Weights of a small GPT-style language model, trained from scratch on English Wikipedia.
Size: 10 layers, width 192, 6 heads of 32, vocabulary 2048.
Architecture: rotary positions, no biases in attention or MLP, untied embeddings.
MLP neurons of a small language model. Each row is named by its layer, matrix (up: input weights) and neuron, and shows model dimensions 0-191. Each number is 500 + 25 x the weight over its row's rms, rounded and kept within 0 to 999. Numbers have three digits each.
After each neuron's rows, "fires after" lists the tokens most often just before its 100 highest values on Wikipedia text that the model never trained on.

L7.up31:460510507490500520520509465511473545496478537580519463466511442462463506499461504485505508543521473546531563506455491483478487491517490521486460499510484481513500483469503465503517501501456539529478489501522505480498508511523511537547581503507514528452519523499490471469522512503484532472515524521490508497495499493460478492500503537480528463486505468504495505523524547492521536451502551479481498540463520495483488504527478472502504500500516481521469489489526486516550516505498507519507507441533475506486483478520511491482499511460494531495483524540495503521499494497492442498
fires after: ".", " ", " C", "s", " c", " in"

L3.up657:525503481531500513476439456479516495527502498471490524476537502502493489480457503475490493533506487526449486498507484538488476481493513468502476517486536488518501506502517509433538495474488509505493454532472521468509492515525461499498505487516499501497499533512496532500510549498458459454493462487492486541508515499518525487515479496502475451503500499498488478495543480527534516537513501500463471445497498521493447504505533480479464531559511485511511529503488465512483505502545518491508469535498456455486568469501488573508481502536499493511479476519537526478493556474516513527
fires after: " M", "M", " ma", " m", " su"

L3.up362:530527550464521518480497514499471500490502536519503485489527482479530473549470492537475492494473490539492489459517458523521484502537518519476539503486522456545521505465507490502500487476458529487501511506504523521504514502526512503491492459501488464475462524489490518457502506512471496515450493468503519551479508549502491481494477474474522491485511442492482512508496546503508560494466491528453494527492502495486502456510502546517505524541473522510461534478510525479463516486497507516496462529445499486468471526532497499478462554502506528481535508502554495462537533546497487505
fires after: " M", " Ma", " m", "t", "un"

L4.up235:470505469512484481525455509471469536512490497472496509472501486510568478495509454454486496478497508519519554485477504495511488509526451514501491521538482476474477468512544473549545552520548495474524540490493501507446501458467526486483513493496509474483509507534507503504507495523516511501495459562479472518469504520527533464518479523525505503487530503458511559463491505460507480509506538472512528514507499480497505505464537472491505489520512529463449484557491488505524512500521515474504494510513508459512542503490540511539527541487483516513479515494520459482485522512482526459
fires after: " ", "per", " con", "ne", " (", " dis"

L4.up597:497487473513460466547510516451517492506508479483519493489530497525553501516537495508547505497495497509495516479516543504480463461445515488504524495522529507505464497493566499482500494457534506553492487463507519540469524484447528500491511489511506468511486486535500530505474511512519470486494485513520512517497510456478534516509494508496448510493516499488506500459482470526486536487490521470470530513461513526483506486432516455517524486483467515495487461515478494513475501445443499513488482522509462496516521552496552508479511539532503510520548479495457497491515480528498567502
fires after: " ", "|", "ne", " the", "==", " de"

L3.up690:474490496475524503506522507525492551513466488457464490507501502480506502519524490456485513512461510457489537491469486468449525521529520426536467521490483485470489529501517509444524498479505527497515491512503473467486493537519480558502483460523472521559444526498525502478552513494509447479513480532522498488489493510503484492509464533494562491499508492545501534548469499491494533491501489511517524479521492513490464477559537525525509509507459514485493487508525527502472451496502497500472524518475473490483483487502509510544561493534506512504525507508489475521513531523491472528
fires after: " re", "\n", " 1"

L3.up641:516496548525471482509515470526531507490495493563515476465524475494484501489523500511507521525526505554511487482521473464469441528525459483501548509523508505494487467451479515518531484502480490473522493509460533495502498482461508498468513540525520528508503487483511504475518457525504433499490485502484474487501466511485517456524516539514502492492508487472518506502487523489532498469508558506521504473502508515483466533529483477547484548529496510472500524468488511505472448471508515501431474495504517477539446477506470455511450511471473491489556513508535507501536513499509484473
fires after: " to", " T", " To", "T", " Qu", " qu"

L4.up583:505514500495490506508514486495511495482499509491472533503553530477486515485510490459498536460484481492516505540439518509466475486540473486498471461492510507543466528499473535484523485492462511499470503515506527448504536481491520456453484482477476531544468496462497522514507515508525537484529463518472510476502560531519462468494494489482521507458481530515506545478476521507484512455485545529456533501489471529509537488481531488505557514505490513519500530512485508468490538438509530528498496486513514531525484490475480493506522492508509497495511524476530460485516477429484553500
fires after: ".", "th", ",", "==", "s", " W"

L4.up415:538502493524472507501522526489574524495471522487485537522493523520488519466511457498495544508481500502496514483454494448523529518516490457549493488491542485508558469516456525512492481474452520544506482472508465448531505501532483472456482476523485506474492490497455513473523520491541473489509503507517491455488470485498532502505469496498463485500514556496494520492497499486504493483465516465484550459447459521475544493474481469514505522514542508494461495515540516506487470477494502493502503485496520485454477473496520507521502509521537535483507495532541499536496486445514485509
fires after: ".", "\n", " On", " W"

L3.up383:488491515460496492501547503466469485520506466482499459501496488499553505533497448513497488456499513504536539468462507494489522541509492507494489499491488487523442493554501535510511527518540448474518470485514503529464500483479473479494522477487519493484504491520477526463509505489496513522497524512520504493500504516516499521505503506516533433484518502480512489517516474458530501525519498516465538461443469502432516476520514510499525503523534428506460503517498545500467465516469499513499506482486555552468514472510518489526506533476568523494479477503522491535488506527493531471
fires after: " ", "\n", " (", " \"", " a"

L3.up191:494459481494513460526479558515453526535540465461476514525493491493509481505532499481546487507490475517517512504476484475510512495486491481542503482475541539487540543509506496532540523498512490512485518541494493453487510498496509495532480507469526473472491554507483574488481526512502448503481474502487486508511498497504428490521492506473544497493471477542535548496474497457480475519461530494512505529525495503518514472512485482482451511495489460491551520456536508490495503506505484495477525506506498500507431524472478485510557513501462497473492524533523492526531505517528486496
fires after: " In", "li", " in", " Re", " re", " d"

L4.up549:467472493514496474492530464518540497507486473471517518499454541540523513515519513529525528481460499479455556487492491478484484491522482526541503480473504497483489470517503522476500495518484512536530502451503474537490464518491499532513551489535478509490519482488457488506502490547484484472505472533494466491461489502544528499582469526465476453559466502503533492538477476482503471502482537522533506478510481516503476443531499502495478527519458470525478495491528489473517478472466524529494536508498497497490501519525518490498505506529445490483527515480513457479524539491505522512
fires after: " Re", "d", " D", " I", " Ne", " re"

L3.up116:510487499514509482470481482489507484543559546497488539479496509529442558467482491470451546499482488517513502521516483508504473490515441490476545517522481486496504494481511501491489531449446514497539507510510501512492470510491536519471501500461467533487463502488502512496507497540499472498510488501475521540508472496465541482473540526484476445470521517502481446476516472471472513542491500506511508525464499516479500477498480512520482547533534519497493501469519453475538487533510526504515514522480470463507481525494494523541441529481460477509509551507528496504509502495524497547
fires after: "M", " M", "I", " Ma"

L3.up120:488509557515525466504522490496475526526489509510456525503462521490483523465548498513481525488478475476466481506557484520479458494516479442516503467483505544520498461512469495528500568500474492556505477498508516522489499449485483511489508499497526525520482475493534490430505491511506455482535515530506451456499469515499523486514442496519493528496501503488486496505502510484511505485479489512516496541442523506478481543491497493507496537483493478479506501567445519534515462497526513463523507498476455511509495512521512504494474513524518505516539512482489489474525487546498441530
fires after: "-", " (", "\n", ".", " \""

L3.up668:520535503506501476496499494450471438501493526519473535516512510533521467464517549482480490495489470468481506458548513531471544508458466515513496491497485446505472479499524513522490483463493512526499481532520489584472515497542449534484530508477513498515506445489502487515492512517483519549494533505476517479501466516533470533519494504463454527478523475474463491498483507494485489507496543520521509506515492522492546486470498523468498512492503497509504496504526536505505541499527501505520494481491523534445486479502481501490493502496499509475489462570509466452539509529465474534
fires after: " h", " Ch", " con", "el", " C"

L4.up718:504521541571518516504495499485551468531505459511489508479553472470467506530509501540476514489465463469462508485451507439512513523466516472504510504466516486534483506530494526546501519492476539497509480504535483481502485508480462503434490453489498513495477504499448526510522510477518520498486509478491451522488469508505494502507477533472483531517544482496502529499493459500516515545482522481530520496501488502403487509488490472509493512532497524501523524474489493490488541504500479462461511485469477511444507474520470516539529504529516519512511502484522457512500486501502533499
fires after: ".", "T", " It", "t", "\n"

L3.up158:492539492459526483550470526515447491511474558517509544485549487533506484497538484465514537476546504516540538473521486492453472474478479476501488496489497497477431482496457486494481539491464490520524529453491520559443497497534522532484481476482516502503523490514501495502514491514506526528477484513493478496543513528483500519502466501439519537530528513497501544494490535475496481493543493529477532518499546490507484495483514526482500503466500484479492532490512465494529498454474480440522483471473500485476548502509514507494502522467523507523502524514500470510513535494512499476
fires after: " ", "ad", "n", "en", "/", " ("

L3.up540:522504517542538445478511482447486492477531534515489498509486495509473519497474463440478491502483473499482508520482490486460499513543536490514498513499502507533498534501479534512505491465464543485474526506490523450496466541532471445472516479533534472500452476481522460524524499506467448494521501499513470505471526529462521474500497500513490478542500539501515498529516536515539511511500517538442541487487499496482516504500498496482501515466503482507476522467512532466468481482511518524506485488493446494480472521545527542536456488511481504500518471512551529524527516497525483547
fires after: "B", "M", " Ma", " M", " b"

L4.up472:495507496481511502477527453545517516485508484508489468484546528451462511474498509492507535461500486519481463489509502508515445533524473469464503531507511499486495482500452493502528546504487501491504505516532511475496482470516489505509537501491490503537555507486489558455517449494510502501536461489496465518492519501506508489469504483487525512512525527525477489514479503497498502466492498483480437481485571483500498513506468483518503538510495577515520480538485525518495528527510507530461482480483514483506510496480520420536507522518512503480535515473544566517489446532517500489
fires after: "\n", " (", "|", "st", "T", " to"

L7.up320:491504490501487529478511488477500527510542520506500499485474559536545554484491548500461525523511450517513498501481491467501506475473515521477472477483496513527501500516513480508515494508527498483455466495500484521517520535474524498472511492485485486533512557483463512514522494469535499485453468532480507543508515508480470493488486508469496503561477526522517475489496496503497522504493520477489452534472490491471484518497526482551450469553505532503465515434514484458490468497531493501465467499485516460484485473495478477479567482491462484536536514448496508494502525526554492504
fires after: "im", "c", "y", " co", " in", " re"

L4.up399:486448498508447514491524467482487489537460493526493452487527461503473462468501491516513481545471475518559523451481502474517503540502510480500518483546513547494524504497497482500501462510499508519474479518521536527485492478491450537548496460519485519503536503515488497487493520502550521473512522483551546463497482542507508498506538530456500525486521465469526535505483524511501457480477490501492510506498489485455564491512511466498491477504494490528520548470535498474503531477507499506488496541550501486514486512489535528522490501485459502451532528492493521511491484471507483451
fires after: ".", " all", " in", " of", ",", " a"

L4.up193:521523500462523519454504524464457516500495498490511499453484508501525498553501487465500510516490497497523526491455502538514510452521478497459523484496476495550477523455544481503524520495456498550516505491485570494484532531515516483539499509539530484462529496482521462490501498478499511523514476524509482512462485491468482484579480541511514487491464529537514507451491498517519504501507521541511515507498512519485464492507522473462494496486472492501494447486510510517484474470490513446484534496462481515487502486547519480474536527489451444510479475515513501512554496495512473527
fires after: " ", " Ho", " h", "re", "la", "B"

L4.up618:502513536546544502535492482513497495519532533561490507530473530522525477496452462495496460508531498530498537514515497509500525519500467465496450493494508444531516465455496510463542496484476493477506462523488504498487489518504496470500498501512490478492479484519524481482520488488506447539490477501474496527471506499489519539499503495428523498510466489518505463474526519543501532501480504508505513470488505532463492475485510453453532525519471502530508509515475540495527469525486514524551464528493514494517461521458437506497498454505488498516519509457515508500519527561510518544
fires after: "e", " M", " G", " K", " Ma", " Gu"

L4.up407:501519511513483515479454519470473518487445503492523472504478502524500485482506515517499580505469495541483482527537537498491486507492502492519492535503519484506537460527481536539481534532514572528526484462483468494462516478523522512430445449511510474508454478497517529467513527478514500484514492490513531488490519457539502494465528520498542531451484547489518516492469462499516496506472510516485538480455480502513482492499535483499471528492534491500506512547526461496463485484494510481483522482488492524528512462481470518451487506492500497525523545483529498487503493499483480490
fires after: ".", " O", ",", "\n", "view", "O"

L3.up171:509464494504508515516470496487473501479510521505480530483490532511510515510485439504484484456505460547460495494434514485504467501495516513450491482483495481502511540493480489498515474485515475504529470512529528478457454553524456458495491553529483489513486498493510489505523501491495467487523497545475466486536494528481530516504466509496527528509502523461534498493500518502508540519536466526509566479479500506467495471464539512512552489535472480490463542516528524476508474491450554486494523472465497489498514513522495506526515515557515519541495480474514485520531473501528525464
fires after: "e", " Ke", " b", "B", " Ha", " He"

L3.up677:482524504493476477483496503442479511485471531532477528485503533499511515473453491510522511526529465479478476481498520516539522539492493483492520469512446505496482501445493508495503542474523538482482458515499500540526480522515490437474488484507508548509513509469538489489544494457548500539542515526495502515489476521489495491494470477527512494498500522493462493481526457500535508482475510508525475532504521454501474507460510491474483510446496509502548472566524535528522489491524515480471486527437540491492464533484522525519512508477514485520483504440493499540531497499532492518
fires after: "°", " h", " G", " p", "re", " c"

L4.up60:532485534507486480541522541503578511500466507495494493508523508487486495516465431510513480500501519487513534480463494514502499505507493473493510489485481504499501470447490506488482499466515495511512532480514505469503488504542537530495482503474538554534489472503494517474498524493501502490491425481475453464517484480529519528539548510543493516530492487483490481464449486549529493537513514500541502444524487567517519469471540482467480492509498492479494498523500452497456473478500472507505451491523537483541471493514494482487468471507508524481525492508518541495499473481489527482
fires after: "\n", " F", " Du", "low", "."

L3.up387:508506495476491526499504504488459498458519494474500514514462487455540519543497509516429535523491521480478492493545485535461524488501492485509490471487509484499495501505486488520520572468495508508437461518546486562454496550520534457505491496510517519555471482528517507472499504490509452517483506499485536511515467495520466462568451525492535516502475501479454524519474528445503480525506535513473461483530474520489526496514498502503466507484513508531476486500482512505517521494521502474522499484514501478519457492507521490470505520516542497520492507471511534526524514508479523539
fires after: " C", " c", " h", " de", " at", " J"